config.yaml
d_model: 384
n_kv_head: 1
norm_place: "pre"
parallel_block: false
init_std_down: 0.0376
optimizer: "adamw"
decay_fraction: 0.524
decay_shape: "linear"
final_lr_fraction: 0.0
batch_tokens: [32768, 65536, 98304]
doc_mask: false
MLP neurons of a small language model. Each row is named by its layer, matrix (gate and up: input weights) and neuron, and shows model dimensions 112-239. Each number is 128 + 32 x the weight over its row's rms, rounded and kept within 0 to 255. Numbers have three digits each. A neuron's up and down rows have the sign that makes its largest values positive.
After each neuron's rows, "fires after" lists the tokens most often just before its 100 highest values on Wikipedia text that the model never trained on; "fires in" lists the words (lower case) most often at its 100 highest values on Wikipedia text that the model never trained on.

L4.gate636:081113130107120090136079148134092171133103106120116117122127135125049110150170142110170176109155148153065109082163122120107193105032161089131141129149155109107112157122111088135170125178119097083088147062127145149123084079178122125157091130100117112117120163123075123157112102164104186081140121149125090125043111101133120138152158150122073090098086189096092170152145126194045205126094
L4.up636:118138115104163134130130156084145138102114155115096137094104132116178164120165122096120140158127168160108141125107136180126160148102112110140102122160122140181172114136118137114108166156112096166142139130145144164096117128102221125098154118090134119213142160104149141114118154110097159183167089098153125108100158079101176152105140131141090099117155156110213183077115060119160141137118
fires after: " U", "ur", "ru", "ci", " ", " a"
fires in: "us", "usa", "rural", "urban", "available"

L2.gate778:134104104138124120139095105111141112093160188164155097166132174156072077123145131077072153168112113105146085095211162151110096114136142155089125118108123061151129117109131174116118160192119101105112212110159153079136113166145121163098111164149055046130139116135125126163067103086128122084102105170116088113161139067098161086166118111149164136094138088124106190118143152118082077120134
L2.up778:149107098126148149201089101113084096135128118117140085139108124128110108095103147137127164181056103112131167128104158104148143102138122156149077113126068112142035086147117146099117195157142119170123215153189109059116117135114138161123124195129110127106153095176067178159079158128082146145121091142132146140158101145143158085155134123141162144078139109116122138171169107128166119127073
fires after: " is", " was", " an", "\n"
fires in: "a", "an", "american"

L4.gate681:164191108169150127135070166156125178154154137102132140127165149091173108142137142098137111163121169154069083134136060105156139126099082104153133126114114099127163149123148130079200126144139145074092139137144105154178145137127185104159123123149151163110096069129156175143061097115167148140142121131113080090169122160110174162131137149144114139154140078116204117206213094140121080185120
L4.up681:156184121100148126128121099101119143137169152066138105167140123139146119103124161138199108106140172170107108129175072072171069144107126076126179156098150150120127098113072094057167113091140132116111145165121091161113198167128125079101071112153123130144156078146161146151111110168140114186057126111129079055182085088058222176125131128157130134141159064160146123141128127147111095190092
fires after: ".", " The", ",", " the"
fires in: "they", "she", "he", "also", "it", "these"

L3.gate843:147152114140128113109128152140086173118115144151164131118175139091148091114131138127096141125084163249125173095150154120135106126128104109170110123142121136133210111141159126124176144112174095154111134153062178091116131135067108165123107129094124116151133157125114125025130143125096133128033138132091095109155125165065145098130151085120130117089137139117172098098167128103132152115094
L3.up843:140132126136151117149148139115124107167114075148081163160110160110084122151142157070192107172117153130107141130128144141177131114142120135080170129144095171111115080106100101093124174156157161133120149063224152163106098107125118124146084091099086078064128185093139152122090166152069075149145119108105085134145063126142103072147116112084087114145137082081128107101180103140074132106119
fires after: ".", ",", "sa"
fires in: "she", "took", "sivasagar"

L3.gate948:144143128143140136094157208172129053171087147089134072104079202154129166137150118070121069183101128143149141121121080106082128122090132124141154149118140104152102082183113164166193146134144055157100124114088169125187130167107096149130104122134145101147173125132053129150114103164142089147173106108180108138109111084098190074141088112150109138064126126161084090149176124132133107106176
L3.up948:106144133114111143135118113093097097150112119152131106137062098118083085101159160113115115157059105151098102166142122114152122115130132146111162127078139130165118137114076108160156124053097119219113135144132093129109151146147167127100180079159149120134098117107099115078162097072183106103094172159166147100208198113157138136169060170167117073133178105140137127108137189142152141131103
fires after: ",", " ", "\n", " (", " \""
fires in: "after", "the", "when", "under", "a"

L3.gate604:176133147117130118068152182088114063156101135108104126142124081124178124030102180155144144149117103138147062128155135153162124132148115122117130147101107140124125179140108147144143151122212067113158124139140121105166162144142122109143146109082147138151100111130123177109133189073163127088178147141065089194094181173120152106138152111093101162154085097147110111161164063133189168119102
L3.up604:136104157154129158121134155130147083083164158136116110070081078088133149153102171165153145103143154132208093144109108142152149175144043058126180114166072124131118112167153129137163180095163119146101193100181090117108089068090106141095119108110145120161160146160142149143140122052190117127119162138198145123148126128066134148069093165101125128094081160134100165111111149101073087132090
fires after: " and", " the", "mark", "n", " The", " by"
fires in: "the", "two", "market", "other", "same"

L3.gate645:163117122113153083119158105045105108136117169082116100128088151102144091114138113056069141100110154139117106082090105142086103132172128109118100202119164137101108145060099142141147066148196147139147137153153178140151137123090143138129135145113161141101101096114086174129137131145129081097125110084065170113197160099192120131136137138095107086115125126072118135127180107165111128073112
L3.up645:075105115139076041105146152129084171169128162161078110153107081115154187140131121084117046111133135035101068185102106123100140152210119118076111141137101097060129102102120118152160127146164160160141123148152101076180128156143130091114144086132131191061184211147109129081130160115152106179148138129068125123129157138163101110128167198144152067138104096161101110119172056171109153159142
fires after: " of", " so", "ub", "ed", "o"
fires in: "often", "to", "social", "their", "society", "association"

L2.gate70:152130122140128087133107149159097143164139153141080095150112206154167151151162079117103079122140131146131056074102122087135143109086091127136141114103133154110117118097107128105126142113119149130132150130202110105106099110060121103181153111170148173152152147156132029095083140109113137175125116147139091119205080110160102103223188185128125079133183140086155158092133081112114111081123
L2.up70:152167105099132108107134118164137168159196113141120125126156081081134107119185097129079146127169152161185159132207218124115159105104157081138174078113145104106120109163118162144140110184158130147094150121104098129087043114117061111096122076174147120100153054131153143125117180111146104116145083175175062159113121090115113163113218158163186098132094167111108121092144120106104112143097
fires after: ",", " where", " when", " that", " but"
fires in: "he", "she"

L3.gate635:163116117136163134124099110061122151140057198176133131101119153128069074110127202130134091101100150161127144075104116148132101157137162238091115157155216113110115117098119175067162145089090171077123127140177130074147162129104152128105091151067098126075130112102120126107098104151151126101084141075179189073112095154084188107077097108123133117094139131165195124119152144151140127158162
L3.up635:119125173132182100160174117207137106186148141117129136107139131151110095074182078108090150106162152176176081135109167135116146091082108172122102077149109108127079105167113142112116125188108150088150174124146145094153104107074152139070226111125117095140133093158075154175080118130096086173121120144169157097134130138117180142194112090161200090103151143173138180132119171167176036095123
fires after: " as", "led"
fires in: "a", "to", "part"

L2.gate216:123110121178147204083107086092139131122118149183194116090145133148131071166099145122039158114145112121098114134165082143086102181126147131145082116075099116130158136090164068084108112142111135095151145081085163140116103135108168127133151107107154105194124114160135140080120104090161093138131125173130184094204166147145120222118143137102129156139162063131149113147134164142171108173070
L2.up216:181095164093115159118116199149081163114141127150128144102161112173151167115147122106146080138087173156123134137113136146073108166125101192100104135126119128080109144183119103109138114114146136114057146109109111090108084124093151155087091174123212174137198152082156143053125127074141163108102134157128108173154139114165195128136142141171145140132091152143175074090168136167123103110179
fires after: ",", "t", "l", "al"
fires in: "had", "which", "that", "who", "goals"

L3.gate388:074147131085113131175161156164120176081123126145114116109065162128129167200110126126178182123172164129161102116130114178077181082124128109146100146155155095139068168072153179157138132176144082131147150095170104102194089173142204113112107097106105169155068107155121128089082145119161205138101091125177128156118110137105076153139143089177170106149058166105113085133141142136176141090141
L3.up388:202107125100127083126184118119096153131159149135121152162125134082146121091149108058150114096100156104154139143096121164063126070088109104154177159105120139129109188138110093193138150102132169077134105196136094154109108128135118127155141061162182190129098125106123160120062141130135152130109111076090124126151133122088158176129117110162119138094098066139167135118115109142121130108134
fires after: " one", " part", " member", " all", "west", "east"
fires in: "of"

L6.gate547:102128109139103133157127081140140083114121133167108061102128201142139136154126118118095097164150115123115131135083119143129152168139175079166110145107078134112145105100124170148122119135123086188175135128139154178175092122162148077121149105103136128156129187143143102195110090092141156133158115152137108144063130132121097096136145064194105120140149141133132198135148103117166108160153
L6.up547:129091102051160114144197116064124113169098156150142144125181155155093120160134137105141124115179093173116145093136161103099159033100142094239046098127088144084135113183144182059148125100109171107082163099110149134149148107128134109108166104130085142133121141146113079133158142089081133153089125156131136077098132147094072144130088059170108123131179135153124148143133134120157124204093
fires after: " the", "ist", ",", " 25", " |", "und"
fires in: "united", "ministry", "university", "minister", "14", "12"

L7.gate49:091149124127139103138125095072145151141114184120109162074085100143121183160125157151175141188106168120129093104152058118169131126094140088160130169093071142137093160188190150138149141170140095133096147090162116106078113179112111096098122106113132165105167077119187138118162089184102062166074186112139140086143153194135163138098149123153093189117138118125144086114177160111125079203121
L7.up49:107189106136116130113130141159114135169137097104115057109166131141175080179166181110160173107132108169137147091135118068139144124141148090156143128156098157093131137089136124101185112061127057148131187118164167105142144076082111148072128157167128085125210188158107118154097080080108099120122194135108147122139103129086081163114094107136184113138148125157177125139159160099122112134119
fires after: ".", ",", " of", "I", " the", "H"
fires in: "it", "they", "often", "which", "its"

L2.gate993:100198143094098093100068136095126214214117145101119123112108124111107097186146155084106151159121116157095157083109117149083124051119111079104107156127120130141102116101085143204147067158088085141063140079134133095165152179142094082180095135091089136118122144138115145129145164131069103123104162181163135163148121179161104123122134121147151129131119081186115088141120109133080185123166
L2.up993:132130154132149113134203139138101103132150143164154149109116204139194132141120184133112121093091085125137153156155120165097149115083140147124101180040199093115122131104137137138082198159151112128135095155074133149121127153192116136062152165118108147166109171152127130113145088133047101098142190126063210092081123074144165102130119137114095103141140089144077121163124096058099097110113
fires after: " part", "ner", "our", " member", "er", "ur"
fires in: "of", "partnership", "source", "sources", "resources"

L7.gate817:189119106162117142141143135151136147157078108176087113115141081128163168123142183092123144138182140172131138148146148162141111137079139154131133131146110159101155093100136148124115159155119132103127083126143081169093071152110116120182128171081109136081117092115069105200075144109071069147107188141128175133135118140123149150163088104128109129099138145079098191099087083165089118112175
L7.up817:097077154138128136112063106097157162103147089145124108088138099146154121119150114116148092148122118122149149125170141116134091093087145136109145129108157137139134149148099071060155135102137101131072094118145106164074199149155154198137136116150127173170098152110138127114189108134144110203128120107110068141136100112083135157138103116061219168125118124137142050101126115045150162100088
fires after: " the", " be", " The", " he", "The"
fires in: "there", "even", "below", "love", "best", "therefore"

L7.gate314:178183099156142100118146090119142091121123106132182104107141039159182109140130130096107127105107051123109130171079070177091074118157138136121125149123151178127065123150132101166092140088088083116168139120129108144148134165111183140108163165113132139098138198179141143087113127129096095131151160182127085077176154123139202122158146111123143137124134126137145116131091059221072127136110
L7.up314:138140132132135095136109094184145123139134110166108089115130138167131150109157091144164158127156158103084093159183166125127118136145084154144088154088089171106108155136112111148155112086112167109099163112128105170137137170134221135140089084188153094159140169089169124097115157193130151154149149088135113115170084088164104040108118136142180117099141133089178098099186131140168115110114
fires after: "s", ",", "cc"
fires in: "which", "that", "who", "access"

L7.gate936:140104144147127100158103141097053093117107076128136182103116105128118132101127149063119178125133174130150177185164165165084139113107100117137122135124104167111177111113109120140169152092141122073137160122133148164126089149094214112170138164111053162141053181146052066133091111064075116074158098102099207123149111138118170167102096131142220145092174098131153111189123125106164139149132
L7.up936:129147099093153117111132172125108154163162101138114139159124123156132150126182141111062147163112139142200145107141138139098138146114124086081128117145100106124098158150105095098163143143141115123092164102149126101149119147164079090134187125133157172108082051133138124081129184088155058164060103115154194151112135120064164157116152077103106130090121083091184110175134116121137128127144
fires after: " S", " West", " The", " the", "The", "east"
fires in: "there", "western", "southern", "northern", "eastern"

L6.gate109:135164083099104137111094099172113155146080173131072102041115114144057079085170141081147124151134135154137174200078189133133105118187122110113179159099106148131082177069052182089149111141117096137195141120134146099184128121155126086117041180130110176196125141076111135088158149133172168181142108082150183080132120160126113113138098109129203159163109103145144157057121116144152215132154
L6.up109:152114108086077103149113087126157119132118138116121089137116096163127121158150128145147092153080067143116137182147166122089095158149157188089200098112141094143074203084044145109127171092134161152122141098095126131136098093132130154182113063112132080139193124127134108061113135162172117176113144124108136120140199126069120143146103158185172146099137146100108118094155137126129129095140
fires after: " 19", " so", " So", "co"
fires in: "1995", "society", "social", "1994", "1997", "1996"

L6.gate192:074101118146131137162137110132151097150130150140124109129112149143064159126129168155116162192131180128162178164109145107026142129145157111075091158193139078059120118115121179094166148055194109126118124137117096079203065105150145103150155168153117133164104130084152109148141131125111117106130123104107067120126070134131167102065180119132120175094131144078154119103118178110094112184096
L6.up192:041091110083126121156140178057090152139134106153128078134107128174102121144110094084166085147207171152140120129205149136097085150147175085157109053168103169083110158137128119105109168105160095112129139117154133174160120096076169111133069149128216138128171144124171095151070173126153186170085078096143182123117160137123113041148192121147135107161131100140172096116148162158147197147178
fires after: " the", "tra", ",", " |", "o"
fires in: "united", "contract"

L4.gate457:161109110173172149077077155080116126139121100161120096115164127121125104131150220065110108174150233159188137073134145176102115183161161089179048127172124087137145160155105130138151068117135132146142156147139159103148071128142108099135068158149062146105148091145109086123191096083155119126107130141128156068050116142082182153136055099120110122108108109134136104137102181064121098114174
L4.up457:087103120148112157212092093129160186132175113134180100095158144167182180125123181109123146143115113198166170126188123139121170091107134108174081136140150134120136135131132151106098081161104125132135132152134124125153072158127105103064149146155081153109159065077129152157188097126159101168138139180127184114091145064117190176087136101157110107113151098103073138111119110136125104079050
fires after: " is", ")", " was", ","
fires in: "a", "is", "an", "was", "of"

L3.gate7:141095119150134124160164135124147104110111155143152111134090100184157106141151159136113123163115070146171127105108075172096129197184090121055105124136118072127149140107119120134131124145193103160186175149109193100076139148123071131126173125143112075152130139130052100140132114093146149099094147154144090107143145145196138140114137099092124144185171150086150125128142137114103105164159
L3.up7:182081117170152122116173118150158177155180089145126126137118171111155147164117092102102092113151105190137156082136124135133090158113136097144102084123133124122091104091116142102127159132125113116090148152159144183192113104140119172056115126106172039138166087124113122092137107116098165103173079116185147114133172069097126126138132148098175126052169115151167096193156081148132166191098
fires after: " is", " was", "go", "et", "con", "ed"
fires in: "a", "an", "second", "poor", "preceded", "category"

L7.gate576:208074104143116096186159094076120099116098127164119088162091176166134097085138129117137185165145159190137082127106108110075132116118194130107134090164078083153119108102119141113129146130135174117063123108101131134126131130123128157140149181114122092168154104146109122096123088095115095090081163059051181115120163105095104078154132169101150176156177102164135113167141141161085139137131
L7.up576:162085141115128179143138099200130069140092179128124126137116133170177127071080115118103132113080176148114125083107142075109183147146084147173155075086069186131093148144135174123123138120163091116120150120130102139147072114141102138167093163152169164155110109113170062144091186095065112151160089126137137195058141130115147139140133134157129121159163148136092092138154127129162121116111
fires after: "'", ",", " is", " was", " who"
fires in: "the", "s", "its", "whose"

L2.gate256:131150116166082151056182136094099073120092178088155101061132204124185056086125090127091099139112108154123129137112099148137112091194100072146085149094150096166123160137154163158125133103114090085164132067158158157142167176127135131104127175109138165137157100107163116158091118142121148142078116143152098167181141123121131106149143091161169073142114095092136145178126114104100109160176
L2.up256:116128140153122114147158163117137133087170173120123145098193073160096078048156131151131153177163153128150136086128165095176111176149141131148142105162166108102073151092121114150126150144149135081159156128163129130135176101191120094125106098166146130121051102125137076142122145110181082086078144075122149189218178161123116167083102103071112096104105144128164122151152125126107155194105
fires after: " of", "da", "tor", "%", " the", " one"
fires in: "the", "of", "data", "which", "story", "they"

L3.gate260:097128121160109121109187150161133155102126205118150094168173135153168090183138136099114134162074086160144059118141094121144163151086168124144088125125157103115134119082121100149129149120164110128099197117147129125116147111104175104128107147088132142139137143154097138168110130120169184111103112138192106142196150104068186133139085134180144096072064098092167133144177132089190135180055
L3.up260:125133142123175113180140111149128086095151157132129141160130098158133128125119111080167138167083092133150063122118174130164140120158122165104141208123164117095152161131167185158130092089110107106181172108126096116081149127131102119056131076102120122162128092104140174090103097143094089125111178080173205088181163128096160094119115112189146154106087058133138105189123168136156131101090
fires after: " the", " an", " The"
fires in: "they", "any", "these", "them"

L7.gate242:090095087131133140161122035107155104130121128121088097139128072135141166156167113134130161217135221149123126093108143137126047225139113144057131143120066211110154128097127112076128166105119104124108118158121111105074191128085111076148143122148149143155139067155093093208090103100145132118172134142119138100111176103144111113132100113188164170130121104144192140149116167125162141148095
L7.up242:113120152079139146111132170113164176112128085143137158104144127095075145112129204140176108168137107098109168133149102131142152095145150086120125112111131128135139158109128090159109169113095137057135124174164134127120126115173125073120098101109127156129083066121178119101128132133100075175116118108148112163094156134136106142211099092113110094127130107197171116127087165156047146128112
fires after: " the", " The", "s", "The", "ing", "ed"
fires in: "there", "out", "outside", "therefore"

L7.gate79:128164098121088122123149149145132148139071111078159113109149154125162101100096140114157139127103103092161104146158142122134048139104159171105092140090110153143058062134125132089105038068145105117148146091112109135131177164102130094087135146114147129088150159135084156114124096171151146118096159027116145134161200111100149086168145149108147105091162077160126173112150136125138109121142
L7.up79:151128131108093139139215141133137130149120124098143119172109144171194110138139128119138099197109119105150109105153142095176103096185130167080146170158147128131053163164154102093233153125206153066141165053127138086077201103140128150120107125138176132133152133109078121118118095105108167095105184084135072154160107159138156142129183180105137180139120050131142116118115147168147151127128
fires after: ".", ",", " and", "hi"
fires in: "this", "it"

L7.gate263:138062130188079142151133118139128167115133173101120136114053127072100059126085091110139057148116129175117113094138157113138065079132123139159123121121136129164083099164129156154125105151081180148173179107138151171166121195104196142119063147117140166151126113130149170158124139155067109175105117151095133054125114123151135051198175124155140163099123079133121124163116167093176182145170
L7.up263:127129134140118096153158114152114081130174117154153118137078107141149083120123195153122137121092137184146100148098149112115105163177126112157091144097090102059176079128127128098098134112147119136151144087080139118146074125142160064121163160151110113160142164087111153162145068149080161116130127112171133115174200145086162137118085131080090176162163166180157187169095149116142159133087
fires after: ",", " of", "s", " C", ":"
fires in: "which", "that", "candidate", "where"

L8.gate465:148106138125155060116117114183142168077105173165124087096046138160096126073153144156072110161092178110095118172078118178131090095118122158206112145179160105111084185172105134112077132134093110099160076184154113103121116142131132116065150141176089090168129183162089105113046097076154141138153184129133102140065104161112134079148200078129131156106112123157092104142154101130093140200202
L8.up465:105101125135131162153096116164099179174144158100118094066102121139157173119093094052081137167172152144162105134124139145135128127178144138123169121085101045166129142119125141129138131135123080084148100199086080061121122123065122120088110102095129104084095113092116134115166163124159153105119081176132161088146140099157069095201145128101132128087186116115140149094155123103099155136122
fires after: " the", "d", " in", " |"
fires in: "united", "industrial", "industry"

L3.gate957:111138116125075140113137108116091130177112107099076140085089151183112124178150152106054162143120169149118112108069133107115144078165129197141142127107143096088118096136166143111132156112136092160162145123190158113123063096191131135111087139146211175123116145115233123154078140113077113129148128098179176119101073194132172147121079123143188136152136124140143169123118130156129122152142
L3.up957:105115144123136092105075169074149121150085154214117090135151087123123155114032127117122129178169186174072162126103144143119075156121166111141122164151167145099107095117150130129173130163121149062170119122208134119151104126158150122169148096132144125076101134107176127089075157090128102172141074093123171160175066183130147086137098123126135155094175120113158116152136139125167132163079
fires after: " one", " Ma", "ma", " ma", "age"
fires in: "of", "most", "making", "manager"

L2.gate796:108102142114126106049098102072115119098133143165127149081142131157096121171119085105146157202120150179119052115131108138128121109125115107098117121125126165198133131088109134137182146194098091122102133106170119155100131123126164102075096085076105173123179073126158080141178174141155099145143106100149145172137090098050172117187100079134145122128150044119195120140147080150144116156086
L2.up796:088158132139113162164144101140217158071108129123139108163146178136143136151119134072117122140102167196186093091106180144143164199088140110148175077130149138072106157091180101141122160127180158128139151131191102101119114132141169075119095092138184169092193091134187130129071157146138150091103131091109087093104113134085111183132100114144164112138145097132086091085174105086129169134096
fires after: " one", " ma", "-", "e"
fires in: "of", "maximum"

L4.gate888:177159133152030113171173185146125147156130118116148064099085168127171086131094151160133147126145101179111131091166124095153126089160135123131129149135161124128090108111113192134110128155143089147100160202104157129120133130160123141097127132121156134076156108168123130157054067174150068108148136117081107149143197131167131125133144149076127096151093062154182061103108132134125113148124
L4.up888:122128151149088109132150129118080113197104126119081184077093163133163066116121154146068134089083174133139066087145105140090137109102103100147118122123168139141156135151134146183170151177123137100142176171132096120113078121100135117061149188106088111104149083124165091112112155156077130148107072130057115137206159174136130142130190157111152080137125092183201109132152122108215082173086
fires after: " of", " and", "'", " the", " who", " to"
fires in: "their", "its", "his", "s", "whose", "these"

L3.gate426:084114122127122097177062109084117104120112150105095100101152171111129075130086150168187170152105115114122088181085172117078150117107089160131095110144131130140164154171133112087137159143144103182143157135126168101124099113106103080120064184122189098084136117158138143120182124140110110088147080154109173102153159173104165162170163126108153135175109158100131138153144171164138138135114
L3.up426:146151125138161104128077124120112056122144100136100186161128173106129205111095121134149108100094130135092112128138092112079173144139153137173172116098128123100126169078103089133169123098098184094081092113127167120094105119104134148077076117060165091125120109117175085127131130118128051148113101140157134128171129108072138138129142155126094121118123126086179121144132147091116121127073
fires after: "'"
fires in: "s"

L4.gate728:145152108114113120110134220168117120128136195103171137104092172112137080094174132157143191138133138186167065121089150152105107137120161144096081160164112109136149138153136167168144147107158106121154135088143178073105100098122140115079085129114094129110056200128106082086141130123169203120071112115102190050144115152110158112082150135120102108139080168155163139135127211238073099130178
L4.up728:133119155106163110121150171157157124160096147111106110177097151108112158196167136128052183179104204052121141100093112133116148117131131187160081126162148096200086100155081117093139104151181099150070148104118177180170117152142121104123171180155124180135095153154147104107204100116121122122109104167179118110169096134129114105064099109189081153142102121152138107141124112116153116119180
fires after: " as", " As", "al", " due", " con", " In"
fires in: "a", "an", "of", "to", "italian", "contributed"

L3.gate675:069095121149128139146176096125149149111153155086150083125081182189116128195106093141127162118137122111071132102076156145094196097129122116160110107108122119161054092121144109098145170099171078144098192098159160147093119121175103200178109126139187096137148139176142137179104175101144159135128176110151113118151128123125188132175192047168108178127138126157154131169164129118119163137115
L3.up675:152092113130120141111165106124100099173141101129106161131089197087074125131168171124087085158060168157146104124141137131145147109106143123125100115054143180160130093148138176074133147153142126113078104164082074083124111103111150141071151116116119100147129151105114124136167168146067135081142158168144095135122159096131151121147107107107150116129098120167128059160082133073106081153076
fires after: " was", " one", " part", " in", " remain", " a"
fires in: "of", "used", "part", "named", "order"

L2.gate299:097117129131119077130150186100129186128080160108087089192130113132143184119119180081152099152093191162124095151102077212133136123108126075111074121118121155101124114092136146141095131129157142115093092109118131116131148130128193159139143149103161135110148076127106090118114118122137115130153102193134205157151135093085184120138131099187169118139112131132168148098149111200166185120135
L2.up299:110075147160117114065090157161083117143080157093100128081174162070124130089166121163090177091150144109118132152172104132082131215145103159127180130129137104120167132127110158176197123160139100149136136162116131102068176129106128113096128152070118124188101077069102132157186093130138125106114165132241131137081162087084158124099110165102123152111120142159080138117162125096208082124097
fires after: " the", " The", " appear", " S", " an"
fires in: "they", "appearances"

L3.gate473:119116106131134070106136058129132154135137180179154097164120152164112089116172144113114127177120083110123119166074073163144151164163072131117112178115155132098079112121181102084117199111156141181164107108150107145154100154155161093082165146125152085068129129129128139071189102097127135124112027123083113111221120103153094085137151084116137155088206074117151134115123134066132167118091
L3.up473:118112131142143116156124108136108106096158167095104171166184140103125164151166176100127117119114114106166117191187163120179129073143137159124159116093132096165166230142135134086076139074140154140134125120159151126130180156157157119147099145127073185144153070125097118143145108079125114147132126087158170115091153169116090146141102152102165114107188102098119163091093110181114123131092
fires after: " of", " So", " so", "o", " the"
fires in: "his", "society", "social", "sound", "heart"

L3.gate83:106148125117149119095132134096101110148132173135113094100086210142144083135161150147080077138116160112230115113100167122122106155237093114168121128158186064157112115093102137093151115118105134122185130106161149148109125091157123111111165140132093173135170126072136128114162172115218109168075097164185146123159085110075125109130124094143161122113141106174101135135116157100185145141188
L3.up83:129141127102171147136094114099146146131131145095109144078132147030116156117152133180117168083124109070149108108135129102087155106101075104151135058096144077156113117109077104101153166098117132059194096191211172124125082071089098157081115117096092134106096085155100119121107070101179146121125122076093119076119121114121103196144129154087168185135159080089075180132065118123101117129109
fires after: " as", " so", " su", " So", " As", " trans"
fires in: "a", "software", "soviet", "1997"

L4.gate978:147144113172131118143134168121186169166149137063096110099213097198117134077147146095167051118183143135173078124100172129137069142090104089112162142146127137116135132121094106082121150093195079154127200131122120151073108132107120143121124097108095158138109084121172147143097215098122099142032143105097114144087127125103149062140126114096152118136088149101166142125093127127111113180133
L4.up978:116147101126129178137134126084120154124116106181218127159170080088135174141070100118152149121158142109189174105090101194142216189161135112161135127119101137136117150080100132089167077004176112159076177135141131067147122070117152128132068188162123126065144114118159191149117187110127193092156111088160092142140115142179080088087131175131149156137133112148149100100176115136162177119138
fires after: ".", "y", "H", "hi"
fires in: "she", "type", "this", "two", "studies", "despite"

L4.gate574:141164121143155138170184143083118127118132122091064101154166183132106144086177139159132087162102064074149120179127121104093062085150134141163097092158133107133111087098099168146139144131192094129139134111120074076146185174133165132199120148135094074107105081119147124154145126125119158128134113092084090200113121156097089146125141160092090125145119095156110112082137112186146136194085
L4.up574:154150123152128112110167111143160123104160164099119098146141099136174143157146111112130135114161077108169196042122139129038107149115101205103137101130114044068074147041097115117118166130123171050139097165189139177061134118119093130137137123100131157132173133094113181122117090113113155125117101159173122117153077100138186148092125130137146110093109123039178184136143149074126141095159
fires after: " The", ".", " the", " and"
fires in: "it", "they", "there", "these"

L6.gate863:096106088116113119089094112107145163094093117142144076128159152143143116156100082163163229125162084147089192130134117116093138123071130135146096150159077124157085127156162157088168042087129150108040087082121137127150122180095136103112143097132176180111166108091048146116120176101120064177118143120151125134104099081150083120178142147158133170093126105087141098088099187136145181137137
L6.up863:065124141069152122145181122165135140193122170099056079079161163165123106149120123117114129096150147106056184119112166136053136164139164144146161072216116075119153170147105043127085173092144127103097156128176145164156108077156099106076064135143054162109103135128110164113152128092093090157171158143135163133116133087165150148149134065079149160124089096124097200088109133146083161133089
fires after: " U", "bu", "t", "M", " a", "l"
fires in: "usa", "us", "distribution", "number", "years", "contributed"